config = dict(
    head_dim=64,
    vocab_size=8192,
    activation='gelu',
    norm='layernorm',
    norm_eps=1e-06,
    tie_embeddings=True,
    parallel_block=False,
    init='normal',
    init_std_down=0.00421,
    optimizer='muon_variant',
    lr_mult_down=2.0,
    beta1=0.95,
    lr_head=0.00571,
    decay_shape='linear',
    steps=4503,
)
MLP neurons of a small language model. Each row is named by its layer, matrix (up: input weights; down: output weights) and neuron, and shows model dimensions 256-383. Each number is 128 + 32 x the weight over its row's rms, rounded and kept within 0 to 255. Numbers have three digits each.
Before each neuron's rows, "fires on" lists the tokens most often at its 100 highest values on Wikipedia text that the model never trained on.

fires on: ",", ")", ";"
L6.up209:151146118122134111160144091145110136139146138152113182070092166099071062085112121124195106119149096203145120133121135083140127099037084050120108071100072148153128102102127126149085076083146096099119097116108047135122146161121117174156139140127155175114132079176064109086091099161150158115131159137113122176142134144125091118152147152092121095118163153130101133139157112143141128117162
L6.down209:155122090127134165161121103157103155174100096127068171064141143108153121124129133137117200147114113154163160117148146131104145173120120148132133204233101143099094099185184145098122143160102069098097168118182096178123172097117129126114122152118136141072140112107147141068092086158127131132135167078094093140146177128134124152154136165108060120134118091111152106130149077090129109154199

fires on: " of", " the"
L6.up264:114116162185104172094136105164074076136144108136142123131144105135185188119110102147174139116151143189161141152165118107105110130094051088135126138101089148124125086121127133118098146125161129155141113094152161151176089105144131174164117135122164075101123119157105128116179075059154161150064160123159148107093148098129168160142118113158129123143107171144057149090147128154149115151111
L6.down264:118116135129116149143069106115157146163131161157157139126124127029102127072155112109109146133128155115067178109132153106173149086138146215069180167134160088156080176124139132180159105171071116173136181139130123134153129102132131163142128093079138066173152188139125126117117127104107143043121181087123099131145120121189130123116131178157164164131116158173177101108126142110186134109140

fires on: " |", ":", "er", ",", " is", "-"
L5.up1767:153128194102188106084132103152104101093103130104101129089164190157099134173140143188149191166110119158114109167133096171164172099171182095145172069112131118125113054155102113154124123105140173124126128161152177144122095152121174120166132125157146160131106114076123109156201116091125182070154137078145182126141099165144014084063128119094176184095158100113085062164118180128131111066154
L5.down1767:084139158102127168116141131132102160117182125110089165166171160135106094104167146094151074130140119135112137155176126112135107144187178146101083138090126133108089086123127147140073099100121115114148108127170161127120095127145162142110129140096080171103151118156152161119122180129117082062158125123152175189103145118154047098105103161095128159193152181158126129191163084076070111115149

fires on: " she", " her", "y", "X", "Y"
L6.up48:097093106146085149127122131171213097088117164111115141121115150150124126101160127118127104100104068149129100115167093107092122065115118126118179088116125122146161157076136118134128183162104061139184153151142174164102125116131130181141145101130128160072150131106128165119059147147180159157136153142167167124161107118048152195102085130180108139134133192138124145133148137132157127074141
L6.down48:088174059068132065156098154156106170153090136155159100090173081149142082083118183102133108123093100137095028131154126128124107153117101162139160114100124105167077103116137170112128199081082082056122179097108114124139143131099122135084139129146133113110122116116120100097026196121113145118150140069100135131145059137125128156130142142083131104158099155156135082193108112170108090161132

fires on: " by", " to", " training", "ni"
L5.up381:183103142140099149087111070062132164124150127050085110176099115123159145155118198170135052189120103072160104115157174154177095152099139140192137141140143140137105100071072167106156138122108095153158131180154119174137145164122157180108119135143133132157067128121110158081120117088136143116093134164152116089116113207126031146145065142104149195170123148175097052135186135103098108140094
L5.down381:061141139173110054114115135174088131097092106184145082115102104087167142091165151077093118184125108112162087121109123127112115116176158106111165133135148138144110126130168157181126160116130068126132093103104142129145068145166088078170218149160066087132121127139131124116129171151156135144166132142161142164133119124050118113083119128107099129110130022107110160088068083069104170162136

fires on: "s", "ch", "mp", "ke", "th"
L6.up1767:156120108156104169161137124138089098093118123113117176096123159144134108135136182106155094085194067158132167125061104116115135217111171111143117133121155154109159115159079138135159041127163164143120130153160107134196116067080164106142215064145078147123102141130162110072144157179115117069168101123127167153189096112098125141063196085096147105080124142132122176149111078156098123085094
L6.down1767:174106169141110114148136146054188130102118143119151181139155102091136151160089131107109124130136171089061138141116175149105127086085112182138109127094132117181148157088079166080152144119099125087142115074142120112120098112142182144094133218130137117149080128164124101131114150183144144165082155133093140093097154164129132089156160063133073175150122137185150109201135085106039114158187

fires on: "cre", "re", "fri", "bre", "br"
L6.up1878:147154132134150157104107135124160169127124184165091144152122129107106201159112110153139133143119137161116101103124148141088133100144117149050194138124096130169116134199062162112147172211119144120090102143092077083165147122131117161115082195116133141160139090146088116134144057143126180098099111137143139156160097141114142100135118109144114117160137089218150175144115097071103127118144
L6.down1878:064131079138150175146147100083197159137093114115086121162116089117107113132189131180107128136075132087107085107131145165172150120125136167132207092152146140167084125120163155078111150097124090059168086150167165089122095071072158158144120177094140178119112087144081116078085131089173145156138131143115120142153074177149147116123129124145135132161090102148138107083132175081139177120105

fires on: " Le", " de", " from", " Re", " to", " at"
L6.up57:135112104155207073060121142117098030094139099106179120156102139098085163112120149142173113111113178145111097130132135202060168135082219147126087120127118147121079145146178118104065115113129155105079138208114139119105170177113157138091143165124174099138124097103173126119102145092151209145120066164081073139146090093141157124128116139136149161070094122178124075111130106151097123107203
L6.down57:122168118143129111040123141135160157117158118187081157146122122060149125140140171110151111098153134167134102114155047119113213108102143109121134118154144127101141187139118145110122155116127135135119085109150153099114130125138141136120154112107165120103132074118139131171085119126122109112109089142149080114130099217178062133162161168063108128119100134085122138146140076126122085080129

fires on: "\n", ",", ";", " of", " |", "),"
L5.up1991:127098116194121131192166156126081118126138160131170183100145144097109094073083118167116141154116105155154128157127114153159096092171095117126163087121115181170139094177117097146117143140085075121153106090127145121140110140118182143174103120116139196106105150080146072132201158110168168069111164115093093100112161142189113158095100119133125094095078185124130135131104122118149118103096
L5.down1991:138102150068133150165094159131089172137140094102121123164063131122105126124117145132051129093163055169148171120149144143094124154163165084069083104113149090142108069150136126114139132111107091069172138119126150148049128143108178076176095193116173149095127066050131079156111132136112121087120178123123156120078139136170141079161113145159062137122131101129083144108125088122055134158071

fires on: "s", "t", "y", "f", "d"
L5.up182:077109166128152151134131163113133073143157163090173123170123101145062114108106092132134221183132078155160136102107105176079174117137106114132209137092130146201211132115096160147115180168086111156142108117085130110125070129161153103127075106112182122101110109116122202115096109133116106142117130188095094101117177049156095134090140107118177101135102133159083174136156080129152141097132
L5.down182:069114128115073178140120132184109106155144127120170092137154157080190136155109072150098101105085136141150148117086131129113209130078129124147087147192147172068133098123126129139139108105152145173124142135229090160168173124146146146170140144101097149153097111122085151154134087167171112122071083136170078183145128169119057134086106145146126177144079112167129122124079152090031106145084

fires on: "s", "ca", " that", "lic"
L6.up1981:121117128190121084167061148166099157155162146177104144111137080098097107143119093129144189099064177086107143117152108116182126137210153172143161113139094119123054098152118128117103123141117092168131121122087089145105147152104136138143201087145202086165098168128084143128137101190119084151147105133116100154149126157156125145161105180093123185145134077176142159124126193141147176071092
L6.down1981:190170159171128152150167131149128165111121136120102096108093164174134170169092111128111045148107117103086161178184152138054139125122148124089096143126146138113088177115135127096156149120103144116152110067107079107117124188142151094134076106104113183170104132100152158151114190078142118172176076071090099224101131155121169195186117105151138068112184134108097129130140128138091201111099

fires on: ",", " the", ";", "–", " in", " with"
L5.up656:163079076186082149061189095096139142119114075106119118203141077119082116110152155185132093081155134130142107090064137149109106166119118135196086125150114159113126116202087131152132102147126119138137128127107099141154108163102146106104118129179170130149112127071145110107090183135112087123137180132104094107098135119081080167120060150138109136078136118155111152033066146119178127133085
L5.down656:124107086044092106161108176140161110148164098147150119127085147174105127154156143129201138153158148129140168096149132072190149067083079145129092102175109089104156101133064192111112164090115159112155140098163161159145127116112068103165107113102131094114154097176079100121107102121092179189130140124133164101178168111098096119144175078066149153123144149138099170125120107092127109066109

fires on: ".", "1", "0", "5", "4", "A"
L5.up735:159106113193075054084108182181146163118117167118075129135127095154133065152102070125128143103137081110139156123100173119132123164146106175092154172138103135146127126168122134123161087144215138188117099142076127111077149067150138113139120072146107149177098133150099107085135134061122117131160135141110167125122054104199133136118144130128149095148128120159162156145104113127141153108099
L5.down735:121124109056098129159144143145143086129095138148184197180175180159120115110111118111173145154166105148114138111166145134144088092170115137109157112122097180163179079148132098236166153153152153106130108133113115138185173110146134091109106162085158129153116099185115113146138148151178102108093134090098117125156143116142119161130127155125211133181177139073170134130161133115101110139135

fires on: "s", " |", "|", "."
L6.up1608:128163176102098110117160144132103126071133182120183083177128101108196102155115059114111043145112162128141109125139111162126115151189161110136093148138187099111069116169096168136096069179128133141153118190080113102078157080097139123100159092172171168131172113156122143145130090150117124097083138096148135160166138117184118104176064168123131131111166141147121189139128115178122065073137
L6.down1608:082133116155084135135090139181098156162184117105152123108087062132160156092189177104140169157140118086110099113146117102151104125130108102138106123086129175114128119161153133153117122087123076105132100115098143194098157127137104118137130129148129070123158150066147184144127117086123134162069065094153093089101106164146105149132159181064134120158108106088084080166171123090173144134075

fires on: "s", "g", "ch", "gen", "h", "j"
L5.up1144:161085095090143127133201120096126121150132115179168109094091123139121170114128093143146067085162171176112193155147157075108106142115079138142182101088119157118060082094143089098105060126119151131173161132132086103085101125155112113128181127116123171105118108112118055114127161110138092119198107123108118117119151189149077110062146149167173122150139142150111160131065138170167194114181
L5.down1144:137129208165176113171163117127186177103061115140143145180149109136162142136148145129113103121155151144150163118124128098166069102157124208146123097151101144076100154087113187180149138189147097118082133137096124115129118089172138094141142159181107163105081102152134178141071082078134178150147072062114186151133092121116113156183128099128132114074081133139123170112140151122119120138151

fires on: " B", "B", " D"
L6.up112:144097127109093130162168145137108131153181188113130131169091166134096103097094115138079171146131137157055141138079120138122178153123147148126154139186135139119084112205109127090146176141100099155096121126176134136105125113150121089091174160093157104162147170134137163163077062104139140113130131120114150109164086069167085181116137153159144116112100151128182189137139102180127169164151
L6.down112:158105168112075038090098184115161090103148082086095190130119116137137159079090145108128114161188164090155105158113136156120155145095131162152160063134122109141164097106170112090192102138179213054121132137124150090117102167119069116137112133138098098118143168158134139134120132075110097122089161069132091141113104132169136105132154156099163139159145105124143140131109110137142130172172

fires on: ",", " and", "mi", " Museum"
L5.up1625:112151162148109162137180149160100118095111128163165128073115071089134161106081142144087091123168106079152095116128142209127127060169119144107110156180109161129135096119083156160116155137096041109151119144164109144149093120134152126123104100191125099085069092084106069107088158143127162101124181127108114182188108125130193099180136134115181163187101110105076133098097125123128102172122
L5.down1625:107134134088170135063166133101105084095101078189089088119128092161155115138137156102082082176102183101155174107137151121136160186067119044207117122110198146102086170106128143156132135176067128147155090112088064073168139098139178128119124129119125113144166127121153100125118094147130171155081161175086127145113100113134161109140121128087167132131130076149137131148094118154134146120162

fires on: ",", " |", " and", "-", "'", " when"
L6.up449:083121129075122138182124163152147129177117149108099080114114188106103096190163181115130148169100116153138072141179124103155097136157044100142152132134062086069069135140159159146123127121116147113076141156121166105155131142141129130124129143173140154125166134086175120117097100159096142171126126090097122136141160210153108143147142109122076109122168151123138190141155166132149119083101
L6.down449:154138090148170134089130126041090147097085183171119151148097075144088133114105061102088090139184172154137108076112093157089129174119117114116104157147162178106112127067169156104140146123146130165122137075148143088136103118088101073177143119084150136180135107107132085147092104143099162049152138110176089180115128090149102110121172133127164108118136133110083141104093082081156192159160

fires on: ",", " as", "\n", " (", " the", " or"
L5.up1372:105102128147117150111110149094081096118118151155133133122124070184119149166112064133098099085108112147124150143109101111108141186118123094102142112139105095141150082148172167085091183159103142123107099121127112091114188132125070191126152142159137135157139092118081120173110170077157124119125123158147111095167114122095118126119184070135122168072144179118173154125120179139171115093175
L5.down1372:110141134128152085157148162177095098178132090086102133081110172145071101124130121114150108159143144106112134135075171149140098157156064181122137101102177164115127095129152090081148073147134109135131124154142096155129136184133037075141101146056111121129101135129141174143135074178120144109104127138173135114059136116149090144124131133168175083111110143106165153130095100105098103133108

fires on: " ", "y", " Er", "."
L5.up1957:146143145111076088154181152165100155099110162109123113114166133089132090187126061216170128115107097089171103158078145127123120130136109169084139137137113165130141181123132147159134089175120105142145167131096098074137149088105131130067134133119122098081152103099128132121168159203092172148136125104167141069082097086131113145156130140155109117143173121193099113149125110145129142105143
L5.down1957:112106120117165108118086176072115142148106112135157101142148155126143117181090227156167029096124112132151138150137167151101125139175098108099172119129094119109139114161173186217139118088076101160078137130169135173163124124131145136149054171086176132137149115067161101104087076132127121098121191079138147079190133178096120112107173153128173134093142069167123109122108128132114189112137

fires on: " by", " and", ",", " from", " to", "s"
L5.up1778:136195101094184093115081118124099098174157084123105048111117138128085173089092135177141099171115150134083078127164195205184083135106160135124122159098170131114174146160131189078128103144134072162076156157099173133074105151099186134074133202125113130122118123141143084168138173116133137160175107126190176158131132128088122120104150147064135175110036078154154081140174107129099149145142
L5.down1778:131099148103137125100120171099090095083089144179131094130118145132151114138188105053166111150161113132141120166098130068117162129136142117150182120136120138200071098081158124142104136128183133146161105101199155131137159149102109124126186123131083119142122151157117159079126083105077098157142147138140143109113091142142145119098138086067093109132156135078171136201156110125126087094079

fires on: "en", " En", "re", "bre", "cre", " Je"
L5.up1030:165100132172102197136132166136068156120103068093071100197146068081104177114124173196093142061118169163138132159103103116111140105141162156094116118135098177174098147155101179141111155092147146068127100139122142145135117147141083127098110120149146172151108123129135100077102132123145179083129092169162136118108120131132175164102167087103079168178103127158141136065101113097159101151160
L5.down1030:096123145111131163148177149143132169123144110098133095130168140111146118157143153124111109105032159130133146093079124122148102156104111153115140075066119134046125119132162128135102170146120139105150117128130141139142191147111127068154090128137128074069198124119089071172087135092150115153135113080216098127134127123134195168139099201150145138162150114099166084106126092164159091136130

fires on: "y", "j", " Y", "ij", "Y", "ji"
L5.up838:172095124164128123127158189095148144081131176158120149117140177125105134070171159096096142074149154154108160149106115144170073143083091102115181121146127160089169154126169076145152165133130098166149113089133194119103090119094087116158200122086124156074157147149114164043164134161171168148147102103145145142129065140135077130125103118099153142133133126106101116043053113141133139127156
L5.down838:078128111058107118069105207124147095076166105115177177148114147134163096079149096172105138117136122096111096065094183168167104173112159133147129154130145145176189164126118104088163196144097071122113111104200121068101155138126151121201070076154112130126135150142146132115090078130141177138126109111110165100152120105117114066147125095168160121086131118114129123192101090139105143139149

fires on: "6", "pa", " Pa", " marriage"
L6.up919:162139125173133137101135111164113144161115103113147102131141125104205079142150160136157097139120099064090075133135079154152198113177085135123058080080120114087113144155158138091108192093142176141156075151178147157142184166074157146022140125115148127086157136159145166131131083147075185142161117158019127122113130132137124147176068142141155153115162148154098158122121163170176069136144
L6.down919:163062144134099167143193145105079130200158092146135140110112074121192132113089110082178118127134101122125178116108084115090120167134144121133178102107175170016142144125082068121119120119103128143093132143152139146122126171117117105122155122138132161086109136179084125123083142102052170108138100163151133118145127133141101124148052152164147140132168160113055073170125140200113086097122

fires on: "-", "d", "th", "ma", "len", "s"
L6.up1783:085123139117065075095152093090069074135170156129122135190139118114121090141112099143133191150140092203162139137120095083124136152128108087083109162135137145113138204078133124194169175142127061124150156034147141114135109148071176157117102169088180059072129146105090088117157170146110148110137123108160164092127177141173155173221115083137145125108167124168129091083176135160132101136145
L6.down1783:184176096109160158137112182155129061159103128127157125148120126142141119120148084096160150154122163181123175148116179092202109102155178152119122163106111153147092125154103092149158138157151173140104098158073125107128151112153145156156170125140158097117156119070080106101115083079173131123128106091097111104127112129127067106161112094155127093177120138140181088172140139083159144149030

fires on: "s", "'", "el"
L6.up666:166099101193151094149064108105131145115155144103088075133177150105088133139109122139113112134158159126157161140148157069099098084129118153172233111104132143146115116164122192106140113127109121140088217173093106111142106078190119113095141101127063136085149137131132054103126168145146122170170130142147148095168081142108159171135124046092125130145167117139094157133082177145144074075142
L6.down666:188145169151102071119130099124131147137081092118163222095172159135215174097142151131140179143172135127155077142100096149103106198135095138165131096149108107100136131107109153077069137173137039091094109122185092096130093150119139164106172179144113127147125165137161099141115031139131089170116092114112142089116139181136122054125139118139118110132145208085136146155175076085096177152154

fires on: ".", "ch", "ong", "f", "d", " John"
L5.up1093:110094124106128098173117200171103121091160143119117123152117106131116169159120072124169174133162112131158102094145166164131119117155113088122135077116084191161143150085154142112127145141119064104166147129145145142143068144089101116166035099123170099161102163138146097134090158158128103139148116124120128142071128105142138129085142099141109107109139166161174132101138171159163127160098
L5.down1093:183115146143096158154148112150097151096169081129142102067060131148113089108073101120104096243132192163180121104180136112105163073087086134115118137088129110094118134164106159181124094085135178169129127146113131109142094162185131102068175128144152134108098114131077147111205126147097096124136118130182141100145180083165110076109126105127138155148153116157147141119135072133123127172102

fires on: " |", "0", " ", "5", "4", "1"
L6.up577:176124103157070103117146161120133129156139140149088124119142146095105052126114154142108156112117155095160107101130128185095080103082140087128074063110130141137202096148160142134105132086162167094110156103118155118098176146124155131121148081129067153158120163133129145090128109116085121180115148115165131101165149132115123132103114149149115113125115121072163124136159120171113189164142
L6.down577:151110143071111145104158154061130156171141082115134166133136162101120140109119097121174126163143150125149141108107148139107129167174106154140104164126074115127179117127160120168157134085197077132122118070139135141121110116133134089106105157136162159135085102143125176100200159099141122074158193131126107098145141137124138102137069108164126031214150116109122132117092081057165137059121

fires on: " re", " ×", "g", "re", " career", " mm"
L5.up1804:118114160147096095137127088085129135045166193122118193147094117138149073175136129068123097099133079135138115160116091134166115102044178144212166022125116121129129102019176244171123188121157127112142124108162100156112118128127123156123111186071112131155103149137110197159138155086172133149096115127135071112127132115132089099137134150135174098096080094113105113130114147139146103136122
L5.down1804:132159126125161098161108164120079137077132105121138144125128168147150169099160105108154097140156056092152157136109167193103129162177088102181058118126134184134097160115164146154143107030157218161119135118149135183125156140133084157118099120126113113127165177167193129121125091129161145169114175048151127094108123107118120085109120143130125094127121171121112070176160091153198124132178

fires on: "s", "mar", "ba", "ur", "d"
L6.up1276:139131129131119139152101141135170122157128079094171225171124101171158085145128116065136123067053074206148106085110087098171112135145138137122076166046120105130153099108169119184132207086200176132108131054102153162139143106148161114170150162099131134089158152161142120133162130156128203109158127125137159114121099157107095105090131136170137148135137162132151179093105136126217078124170
L6.down1276:130087094121136162133121131122127148075092058133142114130137124129169158187120078116106137120130114146133089133120111137114188176109142125159146101127191118084163094138140132151112164092138187093167143112167139077190139076079145133088055157165128156141054168144116159165120084160109124075089139101089140129156096095093142107118150088144094096123185146118131155215090172174120164155154

fires on: "k", " a", " as", " the", "ym", "ic"
L5.up1170:119128110164127097098116097087161128071140122115122139096096111127108053128108118134173100099125088126139161122076066121145122106139097101090140153124143096076111098135121154075079157140153112140156114125087085156148154136100109179062193139146153140165153174174188090096093124092117120104126178172132111139125096133134185107130130118128094148122104109120163162111126097140096145085168
L5.down1170:083209153161136059153119134122140137171168134100129083150161084129097140142123047116146168134116181130104150151082134117203135184073139123088107084150090189085136109122148124116108151180167105102127169145110108117148182107102094083161163138134085122097117128125114122134110102115087101137126145132111049090155095151163155106128185097105070079150156087086126122063111129124144171139119

fires on: ",", "-", "0", "up"
L6.up1296:138143100076136141174147117127153103155106120112108094100088113123162090151153090098169160196109163154127081104058040144129149112191075115142086095123087124072073102129062133161129146123075118170111114090158129113152092108157182115130096082154109125120103165137133090167166113101148153145125143146081159130163129127168115150141096111106130166127100121112113174137170109132079135076148
L6.down1296:143122126103174109123104101118129168120138121147155143171155124055135096120111101180102071114070184121131158114114127147099154184177169100126102160085149176147116112102155138095103126124163148137150101117161125133113110140105057055082105104116085094179065116105180140141133172131109055110113151217131154090142088195121118099146151142078138109146105140054063070134085122119101136105095

fires on: "ing", "-", "e", "ro", " ("
L6.up1555:086175095105183120071186153172122155152076156146171074185110129163118133091049145207127109127100145092169098101121115128145129127147174144124129133109156124104171126138096165082123124175115105175180147184088102096155120143112150170144174169050110106049147111110139092110142151136150154062092156110109218133152128130131153089154098191107121146111105150141125112144146129182139196152104
L6.down1555:095132149148156109115103145069101108089100117133155108170084111192115133105165158090161112146132046191138110082157106111129130150117153151084135149188073087096166117141119150107159103097192143115120055095174198174120120147136171151154184107162114088146158127133124120155148148117080147101116108124086054107179104103101116127121131071085090130140125121077161153144078088047147101137111

fires on: ",", "′", " and", "1", "na"
L5.up463:148155125168083081196120150089088092135118148130092119044136100128130124145115136101115069099143088132201106127153150166158158110203156161075173133147117114127108139112158157158097138168061100090141177140119107077170115112144165125074066096060157116173081161157078160130144125084079170163046135187104111134171155123137080162142127126150122119092107113144109079112150147120191131126118
L5.down463:132103065071131127079077142146136181128209088121081138072112138121087130144117081177154131115031187136109090078095156156125137122110215099113129186111177118061105140148084142131133150104153133106174122072102165116107142079102133128156091128137133139161166137135100147128156134167141145087127072102093149084154100161152151147078163113156155127120111082172131125132197150157116140126119

fires on: "s", "ive"
L5.up1971:164052143147082116122127174117110129147144143104105169145154094068145126129141144155116197148106124143094096159142143105119167046117146109180156146143109156098191143107080134135109169134140130119175112091089150086194107109124144143097158089072157078146116104182118148106139116158166140157132156121173169119075175125103102166162071105164107150162136187147070131111152163133158030142121
L5.down1971:162150155136139154096127153163129156131126084103110205184186091106170137157118145148131128118173181098129131140143136147151183173168068153136162144129161116166079093133136159090127133087074120074150182138063111051128095136148210137144113168161057154157035141080127136066165113077115152086116111027127141175103122117140127131136120164133117116101188104128112183205159056109133168139156

fires on: " (", " a", "^{", " per", " Over", " with"
L5.up1186:101121176142121104104122113126140138128079139115183093141133195158075110137121100114098104097122141177109111105152162155154145103172136147076122170051162134130099146098120150095138159098098143172159159096108134114144132159171159139135094132128194153093144135142152139135108124124098128068116134148161064129140092040151137093128128139154077101086101119152101145173119150094144109073124
L5.down1186:101082100175093160136124134130128158055120129124167127130108078170130146069180165185160143080081104070169157184186120108148145165121135064031131125141106164108129146166132138130139138155150051124118095133150109119117138154109098139143114151094111144006137120090113202104116169152169124104194133138135197122120118080135177116091173162110077161127116129106099139127126118182143091109091

fires on: " of", " the", " in", "e", ")"
L5.up1390:106074135168110148108154118132217114157175164162126102102082117159146164083077125129139093090107108169058094082113139121123197133064125153134172091088117135164167131183138082094085100079148135079087137135175072153106082079133090142119130107104098120083127122091109106090138131127131107131100076137179169126131152131095112110135145096135150071130185128123090106201171139131099111119165
L5.down1390:076135107123116152111148135109090127166111136128153109120117190196173074151163075135097110141170151130132136122125094168244138095113128096098093157135089171131158135102153164092183136135128158132083166099092129154136102117170124168112110151148159149086103130097178160169096138185120114109161119094156089115074140111120073145170134099117156123163178134066143158125153083097169114141108

fires on: " in", " pre", " with", " on", "y", "6"
L6.up291:170103148185080146115134209110108149152146132135092108075131099126137111104177155130144159169217179117090096123144144124172118112184103125120117152128135074102095112118109131128076167148126137168124123083095131114117129143138169155097179126123123110093140156084156132131136126178131102106080104114086083101093043073148096128072119130207126137077101096145070187146155150145091138114107
L6.down291:091131146112145080075052117142170124095136103124163099133134187103128137136174106097167159109161151108144147141105111127121124153111123111127165125055153109160115139134105137096110180096170120064149178197114151113092149115110068127140141062116112092141142130153096197173113124078086147137153108135128141143131097137115129118132140132122184109112162155151152154150153136081111135135116

fires on: " and", ",", " (", " to"
L5.up403:145113106113135137149123167144115133146104187132142163135091128118105108105118175150108132138130103108131132119171195208140121117138121090116120113147112161059135138112110129133087151139121056138149135108114129090096149122127163157146137128157113081107122134133125188078125109055157105147070139151135167111107116138135107137128118141137186157120084140067098125155103106114103137031163
L5.down403:118117178129115121164112146121098153127158103123114127141168140117152166135133174188101154128171176075150146137159115163109131145107123069101138126081142112098154162117151077133094125162147115175111150133190070150097148114122208141081170159166105076135065100119113118141122093129124096151086154115124122129110149145079136104184117063137118155196177144148123134108082136174093100126120

fires on: "\n", ";", " |", "d", "th", " regulation"
L5.up818:122129156142118067135167131063133114131099138119136129105126140105124135132166107190129134216094120152150154081130153156126132122116141150096143140104094102121100118116067149093162201080082079117104129162157091116124131109116143126148085125074131147157146122141122128062109190090163151094149154189147142143130140175156167122101082134121157113138117120139138136143097194112148157086059
L5.down818:105177065071122096191164110167141141115104139116119111125116116084123169088120110119151098057099080124157123143143137120113157125134182065099165053068156119127162087117124126162101084172196155130152107120132139154146108133158181138158107145085103084163175110088129133144142148141174082103076105168211176096163128103171149098101062152105195116104165167181119188135115159164118127158136

fires on: " to", " of", " the", " served", "ed", " in"
L5.up493:138111087115104123114117115118116135178165069163129108151075166123145156157105126122166092159131082124074181149125117116126123123106106123105086096111150126174142152108134088089164158112064109113194097159104115103163176131088102157112154073150180062102191091130139105138146177182109108090079094120145159125156094187087115067086163158162132155107130118125205135134095155136088128088095
L5.down493:077098072089049173148093147162128120107133147136091149129136137158168112111155112107156048112158109144163119092113121159167108142169085115115114138113191128127121173149107082123111084142132091137125115093067133131118219108091141129079077108108178122121179105129135137162124164145166153144118110122168137147208145082186089080163082116079120124130135135065127160072125096146115170170134

fires on: "\n", ".", " and", " who", " for"
L5.up64:103163189134186113146105135132138117109135149165102134144114170187093094165104090178123135099100130147050174074133124118099135158123141142077124077144155093116113160090082073121162124144160131098126144144149130093155163124095151179148118130146121188141143072119083167178141138104069120104132058129145179128076110129142136129184115136142136083102145115152192144123123107152120148109088
L5.down64:077107112121128114102158118109099189067158070106125140138147164105114131163157111082141155121162099155082107143099125131148167114111122098091229134117109121126173166145125141098117090150109159129105171120149104099136172137166088178111117146074118112131135074104076147116121108097138138120147048097113134089119134138145157116103142105181149095111134151149147166112128123156130137102147

fires on: " ", " the", " late", " of"
L5.up2035:086143146187053118148192073153113123119209122200153115140143107109134119107088126170107112113122122188151138146082141126174167140091113127172175116102077153148179089153158118090106159155082102157082096151092136142194104145149151137152124131106117090092093125154123120120086114208118116117149146106166126102133076206088155133123136119110163083082088164114147132141106170163121124139100
L5.down2035:165110122114128130084112119145121129099053092174107083060154161143098169150136172125096097072150119134125152121154114135162154131128097150081071123138086117079180180121136089148123163124132155127144117117132092086170173107150149131159102126175140136141131118129153143160164102140149158114113055134125119120129109131221212106149132138114179132122123124118125133147132138124101147125122

fires on: " of", ",", " the"
L5.up1870:104133181143095145162097078192120131065149127177070094104166115125091094102122147146130099093143151115137054114135176132183098105091109117162110124136118172150163122151148141077104145104163111143175149094139160130125158115101124181131048148178136162100127128164179160075129158104122061172200171133070126125106145119142088117131155139092181141135082171101156127113114132137145145117100
L5.down1870:093172153151121137105114132146128105153069221115107109120116129145132117159145138065087118145125127144106083120119152157077114186128106126120065084188174087165113109098120145129127102126139109156182133166126152090133165102091152185060107154100168139111156172119167104115123141160120110100065150176138127133148110152170140048142166091135122126131136176125098133128112114129150155131154

fires on: "-", "e", " by", "y", " —", "i"
L6.up1293:122122170164140114070159090174117157204187166124128105134137150139196105158063158196138119127106096133167089135096059145164128130084136114085123126141131146146128141145110108109176152149071066159151110120081125128143119183110135167183108150183119098069088147082155137096164154140166130104115124132116113161086096148160112094192158162124095150093107158124074110117120155104146103099122
L6.down1293:105082146139088107153186145160082130089131123184108140200145155136131102107128060095146092181091159111098087199127129152140070181093127113082164127146109109131195131160126165129146183141186207119132125124185135170108169170075179112110139084091111145099112105175163077153124145100114126135033125158149164135166119118130173111180136074148159094160152116120127116068125080158127148143117